config = dict(
    num_hidden_layers=17,
    num_attention_heads=7,
    norm='rmsnorm',
    norm_place='pre',
    norm_eps=1e-05,
    positions='rope',
    rope_theta=10000.0,
    init_std_up=0.0511,
    optimizer='muon_variant',
    max_grad_norm=1.0,
    max_steps=5080,
    dataset='wikipedia_en',
)
MLP neurons of a small language model. Each row is named by its layer, matrix (down: output weights) and neuron, and shows model dimensions 0-148. Each number is 128 + 32 x the weight over its row's rms, rounded and kept within 0 to 255. Numbers have three digits each. A neuron's up and down rows have the sign that makes its largest values positive.
A block is one neuron, or neurons of one layer that tend to fire together. After each block is what it responds to, as a language model described it from the Wikipedia text at the highest values.

L9.down95:113156128129134103156127122167174109116118107097173156073114147118146118222139112107164163156116139182124121139144137150122110118113119116126160097148041152140131102134149216126125165165137127127157175138127176123087154130179150149106125166152099091079122147149178166150184138109183128111114185104046158102137134123121112120106152168157146156149109124077063117101133171137094161148207096146138140121127169121115122089120114107156088104132090148146
L9.down430:126111182100149137093106141133173115118202142119083131090123161143137147126129179071098174122176173107105128152063082135116158158145160114160129084143116163108109100165092096079147102139137150129170178165149141088158120078102155094179170104103164093076087143096119133165167184125149177114105138198103152147122142138124119120142170154144169126160178146184129102111076142084102131144116118174116112078116176151097034105128078069164147123168151151112
L9.down724:111164110088117134183153140142140131138095102160158088132148117130157127122121130152143169081111145198113131131075152134142169164153115146076159133123085140131117167061140129123146115192185132088205146167105164130104147122136097119088032153136172132116175144172159142074154086125189158134139145163125104182167175169131148133148147088139105105097123160164096136022131167115174190127086189167088172062139142104167119072194179116122112117128121210111
L9.down1104:138105162071100161150074124164157032144148169089145119131130127117129164134187141118115126156134167110144181062093147138134137153076076140096121138119135171098100131116204173100128146132117151118140154128069115116098168066093113119126085100065135100085159177162211151108152180155117145132084143158083111072178113167111165091128167199136150142136128148116096172117145129166173093153099113135088134119100145129144109125145121142156173141159147146128
Word pieces and words in the middle or end of titles of songs, albums, films, books and games, e.g. Gro-ove, Sic-k, Prejudi-ce, Undiscover-ed.

L13.down212:109105122099169212178115141095112206077146160062094117152111097117107158130126089101125149098127135104187179174126145158137105097148081126158090120104137074109118150110101115149091175126123133153121126120123091152206113132119107129140099113169167122064158129179124082101138088141159143114122110179119099055071082125125107142115188113171158118144174107118167106145156112092159124198124189111112118148068131136159127148138103124133104139112125147151
L13.down337:111146116156127143097103091158118171104130144135178100137126095118133124120147081112200093150173098111118069152135103112117105072108106110145117158126139037156070061095202125117139137087138195144093109100112138112079183158112122125118113092104165092134128066142148139120155089143136135097088168151140191176123119089141140108164136103132197142134114158120111127121112135116164065092116148147158143121130101100130153146120085122111125169135147205093
L13.down396:102100110149109194105129202119191118134135121087147143120152153138134149130152129091086121133152115168124144149106096139192094061103066109145176092160060171208137090165134135132117168135149094090171071099141131115116118027125109086132156096133153156144111120103186100145150119113140170109094103155131104166176105157104088158107057151139086122140116084132071138132214146100155124094112103118113139138113114110123115102150145151087113193136143139129
L13.down519:140067115186104134147151163148134171129123110099116171134190188153098135122126179151124173082149121207077117089156162122131149104154127127144119123155079107123082103088125089118126172125092053160089130120142129084119132144132135134109130137132106133066103154137133051098132141098117158107131129108133144116150164173112119115067132116066127095116097170060119155095093100152137170076117137112132147112153174111099137131131122143122069130163113123155
L13.down573:136134127107115120080168159172135144137151075169142143056097159127165138105153122132113155148134173172072209071139070126117171142121103130103165176100125139118112148082153069101138190095096133100144101084135091085079126086151154130165078108074107179183176161206161138079149177153146100109086132130097150127175174158147130182148151101037153115137077127180096119163136146161121132108152089065115086124101118149121176110159097136163146150114128074180
L13.down584:106156066082145150135137131103125087179080152128116175076139154148130117151111175116162101132083094099150160117103126120099151089133164189149161095151105114106153142123196096126085118086132092186124123121170119113117159156144110133115116133094115116116103131133176158099076129112144141148119091143119112103128129093131131127136143084124139094113136146116154128115134170122091080189164101140073146147149142141127062117127152061194173126100115111078
L13.down586:145097180048086128117121095184150094153169126092144100150119109062145101124065109097146100128138097136151215105112118111145125099094112156062106133132185144151125165087135132170111174103078142119143152147140103167122133219093163125087154124157146088085132144138106114067084120134136118201131170147143154074178117110111099113093128112132218093132167160123110091107146148134124158121210139147131142165159158137146143097098099136217179160165062121158
L13.down597:147131135122076102141140151134128159218167116129119141162134142157167167127079187159116188165112133112132160102082129178155155169142121094100139131130147172152070140191114134070146104147141084091127121093134118132147088164164117097090120114150134145157178119126131137165120135137074107132210133131133115243164088173063104126151104154164180173122097106149053201087127129122155133116137118130099116099103149153121170136087109147083135135134119148121
L13.down640:145109163116096111104142138117161126137085084030075172114137081108078075080110098110047134166083091095127108137087159143133168097175128187103092118110143149142094081086122073101090116152101139152142169103090129199141131162131126111102120150114093156135138165097135123110120104179154163092129170142112225101135167123185133174134141167135109160151147114118124148147182113150105136115200132207147140160134198082101135175115080127122155083144087149101
L13.down682:063125124148139063110093126079122096147097091120130181128098101146122135099103067121130100145147091136141087106184132119090156104109103115129122152079190137106120137131202124137116108141066108140175138109114122134120237135161148187113124173095103116212111117117160165137104091085112154128122114164126075160151189122075114110125213058136120129155139108146121092116161170100128108128134167143092171139147134112121099083114118044057120115152120190085
L13.down887:161110101144150134146114115109168110129131163092124136072093136171177075088140143094067170102168101147182102068131120160190134107155118139093090143078114125147088147105206111175082086153153145140112109175093136174131196178140118061102119137082153155119083131144144132129132172144100133133119100180168116059215121112122142106157134072108141107111118101073123092111131099097130109125116132195130125156109116076168161134133099129122142091095124064119
L13.down911:155107114116107126165107128099137129141133131079103163139169108146117135093100165073116134127112134109100128133141101097131205118142148091148098133116123130135091143194141090144149087122083158141143088056093151152194186170162152101114184176120120185114106097087135181166120110158184195080209128065193158085067198153115143115189152112081139097111123137177097120128129128150122134176098176140147107091136125144122119111160101168121156191111104102131
L13.down930:154083094113096181159076093122140132082118204103109167097194096131144142088133143126111138134167169130198172129163175133127065031108152166138083176127082116161127138110065075166087203195116150091131109150154139064118118103095172197121103140085094110165149107159167123139162176113102135102111186123097190129093120146209160127102116130151137131196111193132098129136168111120139118139074104112129166070156173151152125144126124096105117157180146141154
L13.down937:166133057122098084159112153129134085125109085097123132160080142168151169057164214097158133139120127129095070105093121119107145192120178161143132098093138128133124133064118165156105118137142147077142147206137131167104122149153177046143102173130108064110102129136119140155106055111138148147120153164136110124196139106124156073106125126137121152140132161118106159076147183100133068147134141139116096175127200141148098171121122100135137143097164100152
L13.down1139:089098057148121193143156112128116154110133134104126136085097183133141153098141162131105158139166126143142135147085090143180132138175113178114104151102139141132132117114113199137099145080118077096119086142148025131156127085160105110146151140123088120136153120113187104058176095131086160110140140172106134154145034119129109083096108129089199142101101145121115195136158146120105199161137095106132117123119134080135097096157171106112109142161129106100
L13.down1197:138153142112116058103102147159136147129142119095097110133105107104134116051131165156087156132147127114080133115107140133132155122179233088159141157106116128117125134166162111116094126086139119120180142117195117063150075074129140125151181142199075112077158148105116083118108139104120091117101119140094135101122101104107175144106123154192107174146115118199136118091134100153150167115180124119177146119112109105176156124064150109159163129122158120145
Word-piece tokens early or mid-way inside rare proper names and compounds, mostly foreign surnames and places, e.g. Mus|ev|eni, Jar|ocin, Berg|stra|ße.

L2.down516:135134103094172157153156128145132206171137147157169123130127150125116136153197169093107131118079081098132138081183144106121122131089086090122146156088103102131160192095123040129113155160136127145119178166144067108145117058200144107097168116175153148124150107145131105122113213168140051080147089183145133069163148112090134115148102125118069124155154088098153121105173113164132081113088130123114108120105132150060082100123092107113097132164158146100
Word stems, often verbs or verb-like nouns, that take a suffix or object next, e.g. request, require, emb(ark)ed, deliver(ed), nominated.

L2.down64:112153109051173108157110124080123057162124130113145035138129129125150136144186182057089189147251146121114157153177136176141141086179135148161123122108146139079136139109099119164097167135107139072063146152063155139126147093111129115090124103127138114135141076141109161124091082161114124143142172164141098122127124134146080126106179160136173179101095126149107136161139152103136094180119114080133188142149145118085151168117090119114096091175157109105
Short pronoun tokens (it, I, You, We, Me, He), either as real pronouns or as the first piece of a longer word (We-ekly, we-ird, Me-adow).

L9.down80:087067144093082073044136154062169145161140148108135120127116116114137129127152120158151079112188179185120149149102131125165131128068065134147133186115141069117142106102132202157080145129125083087151132131100101138125112098156104162106143080118131141125113171112149130114066178137153116129176154153114089121179146187047128129118131179104144149121131128124128076085123123163066080069131118111131102125127094171158120106140093081095068167136125171186
L9.down183:090075087100144075138098129165165137096132110158150128137159132152170110158093163101139158097160145091094148147084164107129156123117117142092120182183160154134103148093152117161125143145129115117106089134099134114118103086130094131131104159107147120067111122125132143055102135103185122163103029168088102159131070158114167070054128049156161060141173133117172107134114153152143104145094147123127172020082145117173068146119101132152165138124085077132
L9.down468:086129087159066069076160153130108174129135139159103105126093146122070185197116103142150168143050098130133114167122114149069095103098207111089165100121140112107128151159123120142101144128119108148146147118102091101066140157177228154151139164084067125105121080138112155083115140161146078096130118141088167119121084135124151095160201117111137123144144113144094113071118131147170127133188143109175149092103113123097151138132139140150126114117135170129
L9.down1183:165111121125131115032114140138176118155107135120077178137154179102066180128188124136116123100134115127071125213075161151106102114092089123144155152088122114142176170066129155111059129119158167093130151186096143156118137171118167118068204075144089143149200100154075105137124168161125088140154124176055080142128145222126141173121125117111134172117086138128098138151139154072134097062124115103101123131126200134097125098140155134123065111151094147116
Given-name tokens or their final pieces just before a surname, mostly in Wikipedia tables and rosters after a pipe or country code, e.g. Chris, All-an, Col-in.

L9.down477:150168160106169187122073175109121154123137115128100141176150126148102125095160143199121108127167112209166108160095083101176149133136142140134118106157073117148045163212061120059123144103156142122114167121123087099102190108178117198143096207126136155138110094129111159135130144111218140129091129173184176148118140154138124123107149124176111191148151112087125067102131137137172151143137187094172144076102075078113134062119135160133126140123104088110
L9.down614:083129109145158123101147170147119137145107154111124093143123164139117127142148116172143117117148094126156147171124096151099176080135131058093107109121183113139204114094106136131160103115150128145107135168108140152200167120153115120107139094180114175101113140118117105150173079134109125096141096133106104212105081160116104153122079115108107122134083126109153102151156127139153100145120093118109150080172062151090143173079090112168143100084133132118
L9.down641:065096177107130166136168084087111127185121136125139135124089142101166159134150059107108175095125159142079166146137130145077131106099156070096092210147109099088133123117086089096149165091140136114116104125088211096143101070096057108155160135108111096167155140096127108182141190127163116176082067121135134104122101110201169111128109112088157111164128067138108106193124104168125151119133180151169130128144125118112157087146048117166115076059146105192
L9.down782:121174143121096125116122108187121112108121133098200117129119174149145160148051091123147136156150154148078170130098084176148203150130057153071094147187130115142160141147080097164135130146148154107187047149138120153141167139108155125132121169168116127106105181048099070139153111093106083128113078107148141134106109073156181135167106140110132119133145116163112148155155206129145176135094150181144095107164106137108080128169124097113099163116119152145
Non-initial subword pieces inside multi-token proper names, titles and split numbers, often in tables and lists, e.g. Esc-obe-do, Ja-gg-er, 5,48-3.

L13.down129:174109164120074146156099143109166146100098180157141085120078138131098140189140118130063185182099138120119195131105154115145115096127168112128110131118093105171147157112134119145106121138115096084140154135131122130117131050110190135097100147118104157104157204101103059140142111124154151220119143170089194117125127134116057117122145155114121062115147108088130157174129108153101076051134087181112178106072109063133120136162103144097124150108150126071
L13.down174:153099117085098145127092152148071142123112091074139109137100209217145129173139148129185126126102151140157151118107171122195108122074028190106155113138155158136083128145074130100134112131107070137105160177175155133164156162116086147099108188114134135192154145151048146121163072165109140138139125137113105155152133152086122143160156099101103165147173131107177157144150121122109118110177110189097104211135062152085105110125114131167112111132140158070
L13.down270:161092157097130170128122143120037114117086154130120162129120116065142108137176123098138161105137057190110161129126075155130108112075058128117137104108149084110104161090113163110098199155151091137169219102098117104168114135180178102066137151135118210118167143148108134158083194148150117151120075110163165115069133086142157118110127140143117125141054138108138077104142114122122127106095142144117132097104116199127144128083092122147160100098138146113
L13.down381:151063163166110146139162146069140111150091077144123145105164176131118109069111137117124149055190181137083160139123132081138092185120166136119140116096117115099184102147100107145145094076117119126176096130118120130186047153099131135165080143166111085140133079102186102163115155082185094149072174123107112168133121144149150098135121056069157042143119167160117078119148141117128161083193147112113158136130180029123154132115163026087106133118144139102
L13.down398:185136133111131118126134118104137145141140134159079068134165105090164091123130122036152151156123120070160141088125137126064153104120155157120111051185138118167189141081127185108157108156136158128117164139111100137222141139187141104184070156149155131126135151190175069103141081084123136110157100105132132138139090180155130180147156144129110131112102160140125115162141081158116141122160072171154073148112176170094137164051227093114076133118120140102
L13.down402:108084135128138142197136179162121132143160125138084188150103135089053136123172099099160142159127107193090181152125126115156079123151094090057177059087118121117125134142145126176114138172102132134161114181132139120177136144243116126111152069137145096149117121190170089133143116117155104109054179191105130115178099109140130151179147156137121063110160107101148108103152170206177069136097095087150129135094150072113088125120107111123131117182174139109
L13.down413:170159044128147097123163179129133069143099166102121103190105177105167120123136135103148167129091135159133077144144124068112168131071138174145117078090153090144194129168134147098210091086082095120152107179065107130123068153189174152153080127117096125113169161102142154169100170150152130110080136144152087148124129130120132129108104106136171139098163103092128154144128196156108101087078110185146193099134157142110124135143091136199115141129085067156
L13.down423:162134071147169128118089117084133147070119127143130114095099121155161150100144152138146178125140089126175146119086135058090107117162129185144138120154129102088150178104090143144133136094140090190156116159098186206098190035132144121116115142134119145135173137117138111095145140111111092166164120081123150060059187116173088095115106125124185125120101142100112125100153088108099146076142124098140166152093203148074133137080143153139144112117076130172
L13.down435:137157153097148183142111135148170114115108069068141153088118099173118187127136135129135075123141136140140152134114104134137108181151106053100106170134164178129158125146131184142146082154041127168128087119188143137126165102142195153109112138084178121108162073155117088146140117163176129170089133186123128173142102177162185115135114113142090118137104104124163100146128096091170149150133144140141152083101106171169115073109177153142084135138089090127
L13.down474:157180128123107094147126108133115103115093035087197109178163123079118151169155204109114124142146083093090185088166138162175168068127143175170138122124139166196134126091115097140157215142115100137114116139128180154082058102151127120107173115121124090114174141128136133134180177087145135082104104100116061108110102107074172081140104160133101210151101040124167120089155144149109149129097066145112130119157126153144165137136093096098129109148157081113
L13.down582:194126120190112155123081127123120148139129132115061103098135111081126084138132136139167176145119122157116162091119166120105121103123132149153161140129146098101157122128139148143130113128184112177133147139084116130102172128144121155130115134134137226123139132148083102170154179058156089128144101198128123119089152176131086208203146130166123165149119038156138110150143085079179089103178124115120067165068153112089123171204060133167142099121156171136
L13.down686:152108159156149139165129142165173080124101147133101144145129156167121120131113146153110052137098124137081128115050103152154165157099114161151119135173070083115118135142096111079119154098094197098113115144118141131141081167077183098131136099114071143138133130124143169122114170128174130161080095068135129138070147090174129067163087135175103121127047119106123103140087131127127154114108121162065072107078102090160117199122104121158127128151152161095
L13.down702:143155117063122113114119137166128045146127141083169070134114122160153109177154135134189110144086137110142130166088141135099127136119147110191126188088158110251110137135119112148113162161116119127121142105190135094101102151140040107096123150071153154148080129122100149124206143134151092169176183131145070157124125174106161164131148142135096151145147132101137134115144068150142111206108088119096082171142171132171150110157077137153162053162118093150
L13.down788:167127140138146092120138146074141130113105168145130151103172104134181022112060121133107099149138133130120113115149145088161218067104154128117150145082148069102158174137119131074114101093076163141104116135216170116119151148118205084122089210122066088088140116107156119116137110095184109166162132116213131131159187087121128130189148150139137132134133128174163120119109112121085120097104139129108139110124143123061125132147121137076145132095222207152
L13.down821:101094157136139075162101117123118131131121137111025115105135111182132115107136168117114120164172094131093098127185122189149093108155212166111134116150120110156125094160089105147146150149125157165143131126106081155172153182207130145063101139127167129149157123114079177143159134087096138123091169102166092152166132099086126134118139029076154171140085165014091139172164084105111119138086087106091172094134148092132114141124093085093126186160147133122
L13.down1031:146118140138091164099098127109088151116113104143105152128155097141137150127146138151050125145126172114137105125167186116127070144078116183108136080116128095143126172160133167121120168107108181144128138175083134078125160089148099069057090145159101126113100116095193095142020109102101109104143079144114177153072179125115142140151142117170095116201119114107088148139207148142163129128142116140132122155147180104077144164104144123084136150141152168160
Final piece of a verb stem split by tokenization, just before a past-tense "d"/"ed"/"s" ending, as in ban-ne-d, mis-se-d, recalle-d, fire-d.

L13.down74:086147154117093113090168079129157072129082158111143141089161101122127117152129141125127137152088094128160102121091090125099111157155105133045125154148094151141071181120124139066058227122117120138098150126147124153144083082099117135121133116153164203120131100156106167161138174092203125112140137067104124086171157205084134099132098143124158096109145140109120137110198106072153134077150139140144117119068068134089099151132118193134175139121100055156
L13.down80:100092142139232116137173108115133163117149185098134133148139095142143100143133136076149169173151165117148042128120172107147117110156084124114131162123192148148143130133145138000125100078173116142152098137117110118118101099131111095101134151126182130102147161105093105118116081104068152137172104096066147140067133103130157168112157088124121099166092114185107109154122115146095086127071119174139143166103130181132133147077193100174075154121137163148
L13.down149:127127173147130092114117049163129139131106120068156153095160134103146149080136160103116108153131138159124194118092119139140161121144132159122141096145153153149122103148134170189144157144155127184161137134165161127152148088106142103155165073076125081143148175179131079139103089049076141124201125123116157113138115145111128179171103153169198118135160118160091121151174147149142167146114053115128130172103128179081150127198161146126123100157152142155
L13.down277:140132140112096121074182176142149107123157119158152094134145122131158166100153125097175160104070114134135174201125058070118136096117152121131147119182112101120073121078114132045078160104138167087141122129149117126125139131149153154167167077103136122145195118149204172137085083155136105147155094100099157113147139101132162078137153129101124132097179158197112126063115148122104115051202160117099128130139069135062104154140110116116152168168134156178
L13.down434:134147109092112131125110142113187122181162129169113128179140145173167170211107137125084146146101100120131174111078117104146089100163152168157134090071115122176098150165094130122175116118135167118099161189181176123144096128171147123071116155110089112163085106041107131140068150145136129060160097149120139147129058145114112148155122110121142113090135109104054143178134086120123103107153161190121149107181097158101095132125075149109075058091153134154
L13.down448:082075098095150162105118045125106144135143115160111149172148141137061170135125152165149113139104095116107066144107138150142129122120155144173145165151095086128133158103121144132122084143080134135143137124098121125135102102123084173116073120126153139145162080096141137148107084134255111106167148094109132144158079109127096166161101134112117131173123103153131134125124164075129090117197134134132066099172116097092102092124085115140138123125070098083
L13.down453:139121139093118133092134130189127087096121069081192110091130123060182144108204159116127090127098095123131127099073157131123192150101134155170182160104072133148166060110125100117115121107143127081178148130171094166124115136082137158202121089113112163134132161107107156078118115151106123167138096115107110147112114186050130125126095165104112086050175115159148123130130131133166127132114114158117174088137144127134126131133149115104144164086112139141
L13.down470:093121134131088100169121113089148162149121139089115143143121141145078110109057119130066103079187158161052140098130145111070127075149100130123130081072096070150163140121131135130168177166123163136142175158133150166141133128128108092116150170060145165107093094105154152097136118174102101123072176110170151158142119142162119188123110153084147129161125100081104108117094056154075179173171164150093081160121123120080152132115121107107136072112095157155
L13.down502:101122107153179141153121119106126071169126106156195046127141141115134076135136098104097133103132164133117138117116128135080070087142136097129168073057107145075102168108108155143148132195178149093177097140137142133127203070153108087157084080174117185149124107111122191085141159163159123147116134091083121034110075144178093154109133191109116145141147100118134114130110119107119129099184180133099133140135111100129111098092143121147173118108146123158
L13.down580:137162108143153173105095164192102165150108142095183170149154176149122123095124123075177143128158119177124115149114091136116131108162110136172141144161066152158164102100138152135150150128145151094147160171135141102031143117122155124137120121175128157084139114096126114152131190082223122137084169123104102099137146132155117117092085128157180129178140123126098088135159128097098107107133144144176104077141150111167120128134085103116138134150158156158
L13.down581:128148184131165069155128105130129121149100103101125114143163081131131150124119103113155087148078132113132121141147158129097182103131142139137123085155129083125140084137137117053150136135119059182092154084174133193121191130172151152137121135167139106092152128154129111152154145097216128144135174161110121105122118150110080183129081073145168153174134129107146093094134108108165132167154135141158129130128102146143154050157152146115127138090133143158
L13.down838:121211097183102111107122162157104176091190113130109204104145136125109134139130169158126074093156126060151138130119030165096148134073140129132124168155187137085144100108168048122143133115106159169098093155124092141150100116075086112130178129099126152176163119194127102156122162146156074168138069118138170117123170140136103139148137182134166088102148127086146127137132156112112138131089156185169201153074101152099128064138116202078180137125148168049
L13.down1065:094103118144176195159146125135147117067099116120146115082142191138151128146046113140089105148055105116175131126074126201156084149142135133059150107113130126104097114111097133112119138134088116174052150099136184080101114119106135130114092080069141161076086133136080093144174131138202116124109118124099172130100134104141130147158111137155142164154101107112103121086116146110131083172130116170145099141197111120059118150112131132107144092108098119119
L13.down1099:123103150147173118130099088131106158154118156112125108171118145134102118128158062119106145191093093118135089153127117141127134112183115132116131057091199104079112148131121074110111129137152091123139109105050139125141143157081092135180088124161114185151143148128119124138101123202132171124120138155098075116151110121043147144081153191159172146129145139143122079171165119127114142120079109138119155180109114138081178147185147174125113146209153094135
L13.down1162:114102073082184135135184086131113080138147086160138106109166100142159161109078089117132084163154114131146089091114133150126098116112133100081111138134165085115097032156151137129136068082139087114102148144158173086099150122090145087089118094137121094203161152071132110132079121182106110153134125150116063108090104182166133157131108180108102072106122111109161082117160115090160099107098218197130140180138119079117144141128205151106141160109124103137
L13.down1178:130135127125077178151124142102153086100136190094144135108126135103187131157087106067151100112171164148062121075156106236142142126182132096168156107111096185122097150119170160134114110158175173143160096123113123164145182146132090081128102169113140208110149137067182167134120132093193134056081162156156153208144121128142127168155103148127136163127094141160096166107152176138085102118111087118148195108235128111114179185132139152124104099095091102068
First words of song, film or book titles in tables and track lists, mostly I after a quote or pipe ("I've Had Enough"), plus month names opening sports-schedule table cells (November 12).

L9.down88:085145113155124111138139114078143193167135140122134090075090146112161119146134103148097098169147116171181120140071129143116126122117190140095158132144107109129135161142127146142159196133150093132196101113112141101076127137133149175108121081142161103118120152098153139071101116163133101119088148113120118069132149092116110146096153138061035131128130061129133101120115094175124155116098157124107100118171185137154107150138109041138074135074159096146
L9.down166:119125067124100182144104103143078174165129098149095067130101109128121128146107103135109117118121151166129112132118124140111121107197068157095107104162132143136156172134100106163155155177075141156162160125105093111096149120134161129133144099140146144092112081119133116131150139142157097102138152143123102078166218129080086128104146093070106105150148105117180158112077122154135136103105159104156113131103194091139123113156173073117153135084119128122
L9.down312:175133155084177138068134154098167181144176138162134127191131063185133121095168150073107142128177085147131098140161118109110091120126091132162118097120068128141123120105081183126099087100122071133099104113134105082116078162105134087105165093097124132101148082163205138190153169104133128125125163104069093145093153159155143141041080140104127132128168122138188110146115114109106091124145135079069191102116169132152108174116095119183126069175103172153
L9.down335:077129079171126103129156162164125105205151134154131140173136164169137147121151134114143156083203084122157108106104097132049120134108116116155126124064087179107151125117227074090142132156128114137211093133145121057137124158163117144173105102092163143159074070113165114106114109139133128144073150138099111114152184084100091159122104165095119118098171059139157170148099089130131167106152132122111113112137177128184117165124128086116142130096135145166
Partial verb stems right after a subject or relative pronoun, just before an inflection ending, such as en|able|d, cataly|ze|s, assist|ed.

L2.down417:155133151109114101136114049124090113077124103062219098146122131154178146124105113149096130171118132174110102203141152127071163110148147155093096097141097132134124140129111112068107145124147123108102141130111139107130064066119111113142145138141100192089078138183084096137118149078117106140178105151098120147174096181152138151124093121140127120111142091061129155128136199127181172152122164103106178176140112108136082136095133149138060118122122148092
Periods after initials or abbreviated genus names, and first given names, inside multi-word proper names, e.g. M. muelleri, R. H., Michael Morse.

L13.down2:150092115132104110131136096097117150189114139150132172168082124083185092137149110120127093181074121111172138156142088110162113150190123170138048103110080142139152206142098148043151168062128133202137086121130129131164102099139068124138210089151118157107096203158142173086114135124160111123182167107110132089178087184159122177112099126117092168116077098078140103118051133121106082137122092114108115128097166103102119186099074130131141139045136125160
L13.down13:118122123098144152107105107126143106113142141194114145094095128089143168152110104091096097148127158118091126107135123086144168101127188159155177159148134153135150097158061137131191121138109135127124129132160045179117144162174142097113120112191163161121142138093070120156111079117209121142163149045127132178161158125118159100160087119092148138075148065101192131169128115169132111111151152158124064121117159100081114105141119167139112139080151043103
L13.down72:014122106109081125084105131136083139099071124173109164077158131121074082143106069130116056108119127073139145121157082098142159159113155107090094147154126155109115108123110175075143121137112149116114079114114156162105104064167163111162067141168113140140094115148159094145138117114073169126094138097154152060119171150097140119115067186146097175153099080090197161113093114141152179135132122120113129109159148124109143121121143162131129136115066113134
L13.down114:151103176101107120132103129076098050143087068115132113135138111113157179136155171135077117148090076104125103099069125155139151145180145136124168139133128161106141123115112127136115147138132154089099119116159045177154130150146134150166118148110122112099145060127165130102121098084124121127122112156131098109139155125126113115138143157138133109117113134133173102113137120072131106103139159197077104146127136139061171114190135107088117115156092174090
L13.down126:120153120136132135195108166118161123097088144110096097162161080131166150096204062118136085151163100113122110103079141176184158135152095144072135096178182135145208140142130136111136114200082126131152133134120070130098124138179145166113156150058141137101201113127150117102169159128184127107126076142094178100160096118151145093114118092141104132170131121061094149102104168150139059141118111164107168177096096140132114056135129146148116113135050124131
L13.down210:086113155108062143132077134094070092128067145068129186140179137160150185106128148115148092078080120093175135115124107153124129100155104109146113083157080114108107167126145057076111167101146128124138141148201113159135151198129123095067079091101156121091136203121071158116120071113144143106126076156118102192103113098114117148099147151144098144133143060072122119122068104116175173128068123165105122084071164120154147099107126132105132121149141126112
L13.down239:135148115132140148069157155136090072159128136060115145130148159133122087109118145110112122141090158097168173140125084122129128141094138111088148107118150098154120125034110087170143115105134160084097140150146121103136150100116157082188167126174183166158082130127144118170171120110126146118163136158076122121151096142123103202146075114135151060139130090090108092124124118141143083125084127140161075187112127094168122175151100141069083137130115148094
L13.down347:123124132111092114155134134168132184131084100131170145128122094127100143098149121119104107181089134168102126139103125087160110137106093163075142128113134087151128169115108088088142091153065089076170131107116117145094124133171116183099101096162142173129181172089156086126131134130166119123207070114133132052079099165133143103144196122122142080142084173130087136128176210159103126122112120167126134162108116130123118179102118093071103133139158170102
L13.down601:114157156063110149080191061153103106148140116095108133158135092106092174197113115118125142164111075102134089142108152124090157106081132094125148189096132127122138177146101107081105117170139142097153130135087107143117135145117101141159131162151094124123145136171072121176119180079211137150144158170151100062164112105120184110217140139147103173137177120106106101130164106143120138070143203087106146176124103128156153090124140100093106147171125147156
L13.down641:155140124170132091131073108189138103146050134160164121139173134162170124087118114104105087152140126096053105115128089097145114127044123093103089126171163130157163133152157205155115104097106162071167082120180119128135172154152126102151155086098139116100182152167128113149106087063169110122139102133112147171127071159171114203082132143136166094144097111097139145144085144140162107099070085130125124073082101128108111112143130107138085051141107148129
L13.down863:139130125099124134107134153179083096173141139158144106101139154147153116082088120083093111095112091095139106102145138131148134108125131161144163064126119104180088077180131082075195137172115124085194107110107100121118135122053109137167138198131154160166145145124137086116095123114136097094109153074092127124089121112155070171111128116148133125109152153161100148136130133160104093171040140139061094112111091108177105102097120159102165144128082149091
L13.down1004:124142126153117123179116143137156141133124148112138133182136126136121121132140068142146157136127149168140098138149153152129139127147181174143133146158062168152115124129117116081149099058117131167123112107058159145143037181128164094116123131112131130100169136142157198094096165096099118173094136127114121064121148159128132131070123112140115108070140124138169139114143176135142135106148170092157109155116147124110121133084141148093122120209085143163
L13.down1009:123065167151119098102057194089116101114162038162079099089121156126097118180130102120137109116159124189135163113060080102138124148151098090132124155117085101083179135113131089040086154178169095079158156111088094114125115098079158111140117146172166114088113170118113118139083136143068141125106098156086153145167161131108071157138119164101146153132091152071153084142109108153127092122145144144119092105112138126130111137131142143158065106124109163143
L13.down1050:090065079105172138110118073090169165101145110104181140157128137077136125147179123130144187119099163082103133154140088122128081150126118146119085143131121130168109072100186107209154151131208103125104112149159147199105166158143145169092085080099117158144162158169105157047143137107161087151105149119107027171154115120137094161144147136114131154144136166085093118164127122082135135079162147125137114126128149168135085153111121138108167157170115131167
L13.down1125:136065091124080062088119118145158109188145112155113059097106121125102122107150091187119074166173166199128145132147100112166106152147127128129145166085126051150141124145114140088078097079129140067158168130147190094141084082177087108098163099150185144154181153127156211092128155092132119162175149157136115126147157150094130160113130199125162127131099097106115064119103150120063042095138115094101178147121124193156097116167113085099118133117119151159
L13.down1134:142106094099118100130178110103125164140159179112142099142161125132151127082177127085163145173170135167132107071169117100152138150107161092045089103166142125149160063151142093119088062147142155112098102124146145136123102121114130133106138108126116066068103131096120119109146204125138096151074156126147138211063133138112117100198124183179149137116180168126076092059149193118106055072125087093131126098148112160072117151164128135115126127089176113072
Tokens completing a person's first name or middle initial just before the surname, mostly in tables and lists, e.g. Robert C., John, Kat-y.

L2.down525:160137113125165184115135154097083180102185108116121149123149112122125077150142106149061149133100094116119107109123139092143142134117138152135124091117154107114121149100162144112113186126069178118141121126162101100081139104110083112111166122169102107133149112131133147122111124176142134149092131138147138066150104067142106114176148122111148174151109084162103201126141167130166129114092110138103084110088114085074089127125102129114115145166139192157
Opening pieces of words split into several tokens (Cle-opatra, Sy-lvia, di-gnity, Fe-ng); also table header or row words after a pipe (Attendance, Turnout, Total).